MLP neurons of a small language model. Each row is named by its layer, matrix (gate and up: input weights) and neuron, and shows model dimensions 0-191. Each number is 128 + 24 x the weight over its row's rms, rounded and kept within 0 to 255. Numbers have three digits each. A neuron's up and down rows have the sign that makes its largest values positive.
After each neuron's rows, "fires in" lists the words (lower case) most often at its 100 highest values on Wikipedia text that the model never trained on.

L3.gate277:131138160113135143120093114099162128115121136094117162107107158177118170140076109115125127112142127125099130153166112125139125132122106109139084125128135132156121133126104109102113169119125120135174111188164140093120109120180136192159126106113134155140145104108147114151131128158131053097156139099148117109110131100180116143155174098120117140132154151128127132164135109139103097134126132089191116116103130104134083135124154152169097137131143150175125124148109132143147106120140153140111110151142129157123121165110146144144198168133153097122164123139149102122123147130148144088
L3.up277:145136128136154131133128118131121108098117159156134142045104142125116157110100138101140105174106170121097111164147134104138128123096126175112092152092084074162112082097120123088149115132100136127123083142135133132113130153160154136141100125144071104153165150125131140124128129156146134152168162167167108086105106129145127093122127127085151118111125152144151120112126103117183161110144123125118123092137127106143130136164133110127131109124110105158114150147115119154161113155176110143101108122109111176127109142123141090092145153120117181126090143096161134135165133164095119110
fires in: "not", "and", "t", "you", "ve", "or"

L3.gate181:138112167136120097141145093118112163118113090110133127124119147087094119113125084121131128113118087102110126148146143138152126141144100153159108119150165143157110121117091130102099162114149168076111120154139123107112052152149100124181136122096102100152117140079119113145128165104119105152109137135120121136083103136105107106130150066120112096101102103120190117125122090074142110165099138107134114096125128118101114158122121129125157119122129187145133127106088112095176126130158133091143148130118122169128091129105127161111117167124105158146115155119122163107094135173121115121
L3.up181:160142151136141121148117138130107141150111158097112117134091164149117130141114100121122129130078142127131168134144132131108144142155136141110118103154144156125128130109096106093113175098165126125134112164152111068094073143138104119150144092104096109135095134098124150145175138093111093115130115170142132160113124079111117158169157096106128106134122111143166129131127137115171116147088131064118148112104129127187129086117138141099133089147118145135161127138064123106162129105140121082107121130098097164129130128136126169111118135115125173107146164106125171105105106124138128092
fires in: "not", "only", "also", "eventually", "finally", "t"

L5.gate656:162143102123065152143110104144140184155136105119147159118136166117163149095119104085136141135152079092154122087113140112158117104119171111143139169177129105102125154122086123165133137173148141135130102134131107137114141177108131125162122132097100127166148119167101101108110141134165101111176128078099079086146149115133091084122148114114128122167149135143106096142127126091153116107159125105103096118121099132143124158087128150160115132157132151084100107075121156126102085126121130135124163125106123125105119154142145054119139144107117131135077120157110119147108076155103123147
L5.up656:136117140127114157173111155134132106142164148135098115146153097145127136134160124118113125146111092085141140122137138098127160115140186109141078083142085076123146103114137107132126127149153104135129147183127124172112120113139121112124122149104122162125062089105132106146135094111080093127127132119085131150133114130134105089133096156164172152107129158095133109093118132189145117095133129145160084149132134115102110128112136110134141064124084097061122129140100137109123155087159129145134127127115129125092098144115167114103175137151140107126121124130114172129151080140119125099
fires in: "of", "about", "to", "in", "for"

L6.gate245:096156133150113118119146136144157143167158132137111131125145106094143097103121118174124155113070143120182174136118080149127127105123113127146124114129144174127131103140137148196142179121089089102150117161136101157112120087119138123107148135150122141143163111144135162173151141117122117129096117145096120081131150093148122146141118125106170120139120100120142195149097112141150110146182112128133169136086121133108121122164155135130149099073158093161117119121097159139126144094116111093154121121110155115171132128137071148147145116144116099159122094110164075110135113136147101140
L6.up245:180115102161147117141118130107181136119118122105132103101135149118126123097113152160129140150088099113179134130149106152141160130090107152148156124172158112140101094154135118092166153114069097103133125113126142155144131088169135158121139109119106142114132132079095124168127138107150159139095100132105151093109133121146126112127147156123118103142121112098143128135133097083128123135144148104142125103159102121140131138160176103080132155115110136110109111163148155096138119128091113157115096146133137137061160130162117104126120140126130108126109097081104120165111166085111105162
fires in: "the"

L3.gate506:107146143169140160140088140140125110166122179147105149145119112124136114150125128136128144129154153114139133123141132151137084121112061118188139144108175150100146138141150119143141103145142157135120127134116130164148105118126086108128128121154177097113128096121113102140149120173143143144151112117153092141146104121106114135180171101121161134155099133122142138146143094114136088075155123128111162108153121140141144125137159057138147130150098112101158110150148128142097166099139082119161100109139120111125130114121128157140142109115128122133184116158164132156157117165142138082
L3.up506:105124173138167141143104137135118132184132129196114160118119092138142130145090148079114119147175151163111102143123139141156103125114127159140136154131167137110139120153104145120144111136160127137085122110158114138116102100106156126153112100127118079124168132157150121113122143143161104116148133134098113140150115129130111108161148120184125109097157098121144119110139090145144135086143141101103164091094124129131155086092116098125116163102142128133143213118121076149158130066121131119121101098138086126097109154138153189123158126095111087166153147150129083183105139146129152145
fires in: "including", "like", "include", "especially", "included"

L4.gate528:147179104148111106136136125119114132156141146140153134091143158139118167109163108148132146127116147111129170147059121114159158144137150169125113125103135125139125140114153109113161177149112160160175101150161148147157114140130148150143115149101134115166144130084105151180134167144135144112121131132146140127132150111120105139157150168133139165072104144088153141128135107102151115094169143137153152104108108055106162144139164141145133111149120111119124151068132138086097104100137123134130109111080132144135078123146111127094131132162145134136087123112130115147085128142131139119
L4.up528:169129170134147103146114142145091139144108110090104130159113165101137129160155123134137141139145082134152070162160147141127081097113111111103151111153138146122157122125144196098125155115128153121134130173133085118168118133145104135139152124107115120124130088134131140132150150130143134126104149130164112152114129148158144170067130112089105126114131151133088154161115129066135112125107142146105146134110109098149112109156176171105130099160154142123167115109106092128178123141127106165100082154159078120139048148151134151117157135099106121140159156127147131125157119110146161103
fires in: "to", "not", "t"

L3.gate723:156152147133160089149116125127131150143119162102103140151086110119067151123144104083110156113148145116107125147121131145108092127088121093153164090127134143085113071131110113120129145124113116130111113140129105094106104102145119137136167094093116089141102127081085156177153121122098141104155127138110114158153151126158098121146125139082110127119137135142136150113091189127162137153068128096106120085124100142131146132065147098138123091102095127132107117138121144128171123132105135157132075130151114122113126175152139169139104159086142144095159164104122143134120140107125109092
L3.up723:141141124087126126106109165111156113118129153122096129111149141115104113115111111110097122137123133123118096132122154084109139093147143128125120179092136139129134118129148126125130137104099079173082085141134126125096113103151124141162094179129130131142124111100098129147138098105143137148120149133104129143136117083138112117132108122166134104130087152118149162103170123111194145160111110147143126139156101155137169093123130132157144152147083135092123134107105130121158123107133148181138136110129109093134137118136137093112093152112113159105129165106112151155106131098125120084
fires in: "also", "later", "then", "eventually", "first"

L6.gate468:145136123135144142150119128170135123132132095130120110115127102142117136165160159172137147138139131158128135142115111113122182149146131100166143135135129147171118117110168092148115125150103100135115111094098141134157105088128128106108129122157085116116130131135119116154157126080149147161067132144127113121184108071100119197131132114125142118069134153173095104128191127110113131136083118134131127142150151127093102110144133098172112103136182138139123164169101118145163115106159135134118139101133127185195144094153146112099151100145115137122135141136113129139168138120176111111
L6.up468:117113073175149125117144115152132110093146124158115178156160120128120129162164133123116097108153151157155113166127132142086133143160130114128118163115124104140117136146150138145137124153131098144156097123136094126159139083151151153086124137109088107074146127107106130124131147110044095134111118112154141140075145146148109112103121111137142117171108097092150127117147121146091156102092114155149178149098133120103131118109115078119088140148121108090108187123137179125125114154106167129166148106127129105137115103139166153101130111118127110136111112095135129156132113152129111157
fires in: "a", "part", "an", "member"

L4.gate47:112147105100115091133077115174159093150121162147117119129151098110126127123115157143116115125104118122151113108160129093110124143139127099134122114074156139111089134146091120140129163114106126158104170111130138117099129167128145118149158159111108109122096106133108131147117146144166148125072166129164138110133137147134119106129132203121160107154129142167101114123138152145145060136154150120149132090141140142156098159156126148138097075149185113113185076090148137154153112136140113137132105137104109146125149101150107116168126148133146126125101122111120101114161133092119135108
L4.up47:117105112115135165131096098130132109116123108130154112116116110160103162113149129123156132147152094115169126121146138114132150149131106136145105135095123139097105138121124116124141183121119113170155097113153121112048130097160156118101153118093140141115105116133088117125096147137122105117094150087135108140133125134121156120136111119138136141157124144125120139116149169155094115137141099163139126154146126055127129099165159120121101075114132132140143059156138132115135116159122173147129126118135115121179141132147125131158172144135106145145163141087144158138166118129162122143
fires in: "total", "of", "against", "for", "to", "with"

L6.gate17:123092135126144117092175141120118131113141133159110125126117143139179098140162127090122123140134091144122164127109124159113148104133081087130108152136115123134086074092134142125157129092101150179140096125095118145180122084090132118126157111131114149132100142185123134134112121126098112107124160105104140106152098113118103122166113127115146111109097119102102118076125059111137158151105068152170134184147146133150149128125115147124164121131160121156121113105121092124147106101087134120113129140131174138122153147082101158169098093140191085094117111130160095153176129108116120122
L6.up17:136138100144160120131126113106127104100161141140147123164114099138080141102117161136150160109079134156102131144128118171152152106138134162085141118153105140152120136123129169103132069095069138119143131148159145114172113131092125118103128116158156102087169158140135122143134137090134145129131131128100135093114183163083162114131125101143092133146114136138111110125160121176166119124107143130142162089106158129183121097149143113128149125147140080140111141106095155140118124114113082175182129134144139110131128149120150168109167122126128085145120164081135107131088111138107105159
fires in: "a", "is", "an", "born", "was"

L3.gate767:154188138142126109114128105137179161138128111098101133153145145162147104119143131112118150093157117090104123152109118114149106134114148096135114134174115128136091144127127155126155153118132160130138165129102104096122118169099133151148138114166093130185096109145133159103147112113101164097162110140143151203142089117115106139099152154092116176103140145152149118097132145126128117126135134123127140128120088138110165115089145121133099137127153148123139081173171118166195105109122141141137175124113111171076156136145157138126122076107183067103166159116120118153116114127142158172
L3.up767:118107138155149125140110113125132146138122120100145112174152190093113138150137100133128162123113140116142107134065127110112099158118135127089111167102095132098146152146171116126136159154153138092156139128113139157108130130098096075113158181114164116155123133133121137157126131143152137132189162085134103142147098162109089104083110120104131097141104116080126122097128153162131146127133117144113163129133103128138115119104100108104133137130142106123116123137155130143124126082176163127138154106141079144128142104094174072159115131163129115151147156091118144080093144144055085116
fires in: "first", "other", "most", "last", "top", "two"

L4.gate178:114161096134144128112129107135123170148134102126161128066123150123109127125106075106120130118134146103165116097110165157152144142125116160108135124124130128128100124158154142146170129115080095109091110103108113158150148124134126108128177102149123110144114106134117102135133094166165141134144116157101107124092126143127111148121148116129121067140117146135103115100137111190151146144114126108111119111136149139138126175099158067119094153133169108107125156133153181116125097136170148121143151132124093120106175159115111039119112135157149135149125143124099092090134123108136112135
L4.up178:098114165185135164165095139182064142155139089117129096152146120140128146110120089143104108180145147119172078124106101109145132157125108152134119058079101178161116127141137140113124167101149137142116128107146108149124148136135125142166109137131097156168114132120166124100145110096126123148147134148132119148131103132161128116067128106159122165122059118121128148138105133133128114156118131130111142104129149116137107142158148095145120079118132132107121154119141106125125091109179134141112151105110072131140194132107079123134110097124117168139137127105137160119171130170110147112
fires in: "each", "of", "to", "into", "by", "within"

L5.gate595:136138102144141166113116068119115162143124118124124144136132144147104124195138108105126081133132145136153138120123141176102160139115133138131106104129106136141092091129087158146154174093147095071102102118125144149127101129111140088132145143156129221125148125104108115149087131134123099122126132142119104131078170154109100101174120106162141108104170145165164114121175153128124105119139115082141133134120149149174150103119137137159110127137083145118098121151137149175106088148164136120139142114079132123120127108136171110130140152127145108106145105137127101158106151149146086112
L5.up595:112154118109158090123147130134130122155129151066107129140155133151166115094075134098102176149138144105154136130142131148123129102089176142121129074114132168122129113139166138108092151112153102133113147129104113173118095111131111098138131068121096127117086124095126098173128138142147117110139178133146090147153122113140095115185178146101129093125112139133165110119129124141143144099126158166166098105128134135113119089116147157165091123140104097106128100142113154122106111148126142138119118146140094150087152119127121138141126178150143132120130132123177120125086145144103091129
fires in: "of", "to", "on", "among", "for", "in"

L5.gate48:151121113109151123101093115148138124127137110152093155136151097172127107125144119142138146128141106095119107088147107089138135120136121153135141150094102097114120145138082127108131099165110125131121139132091145116119091127162133113144152151118094112104108118110085141131130130133155147198080143111154127136183120135177134122086135073131152157147104182116113145144111164128159177157091150120149091103112101140141133107138132134172144111176063137140147162102104128117100138115175104095143155132121091139143137135085121093107218137117152121112145122134151098124128154144129118099
L5.up48:148132111114158106108096139128126154139182142125145137089071109136115113180087161152084119130123138087148095111112112130125151141128138110169115119115146084085127143141131135118212118137109147128168104114138139120139168108123120139126146122138147095148183156133122115080113091128146115161103115150167129103124103170167120129138154120089098096163133138097167104144110191089122167140114149128147114134130137127179143136145179129147137135147083148068135156128115149116167131112153106139108110129106100147122141110129152103091166119121132119112120106134135131150192119173107129137
fires in: "who", "that", "time", "to", "previously"

L6.gate676:108155161110129123093128122118146145147140121104167081155079116130074163158163164137081108135125160109146123091153095136146115134140122116118122112124163153121120127168151103132124096103162122109173103145176080104125127106129136133123134133152091134108132125107140150101140144166144112155106152097134151132140116142132160173130121120144138128129086170146102115110120190120142151118129104124098098111162129142113155113134149156091142102119146133127139111135122119120124150103103129125165120147135146153098105093122102124185142121140095108131139136092109095126157135117118104106
L6.up676:134125127151099155089117157119122133119062122151111102138145128097130138161132145111123138150126144115164142081117119111143144130104128138154122129118125171127159113128166121121172105070096096149129165151124084133155121084130114134141158118125079140135145169125140079164110130090115147140132134140123123096116160114107105149092128132102116101143095187111111161135066124132144133110137108121149136134145116144171114160170092119140151164089177133137097094123171128087130156146139114096143087100148124099145167111133107103172114130109127121141155157110149154123134092131127169166
fires in: "the", "reception", "condemned"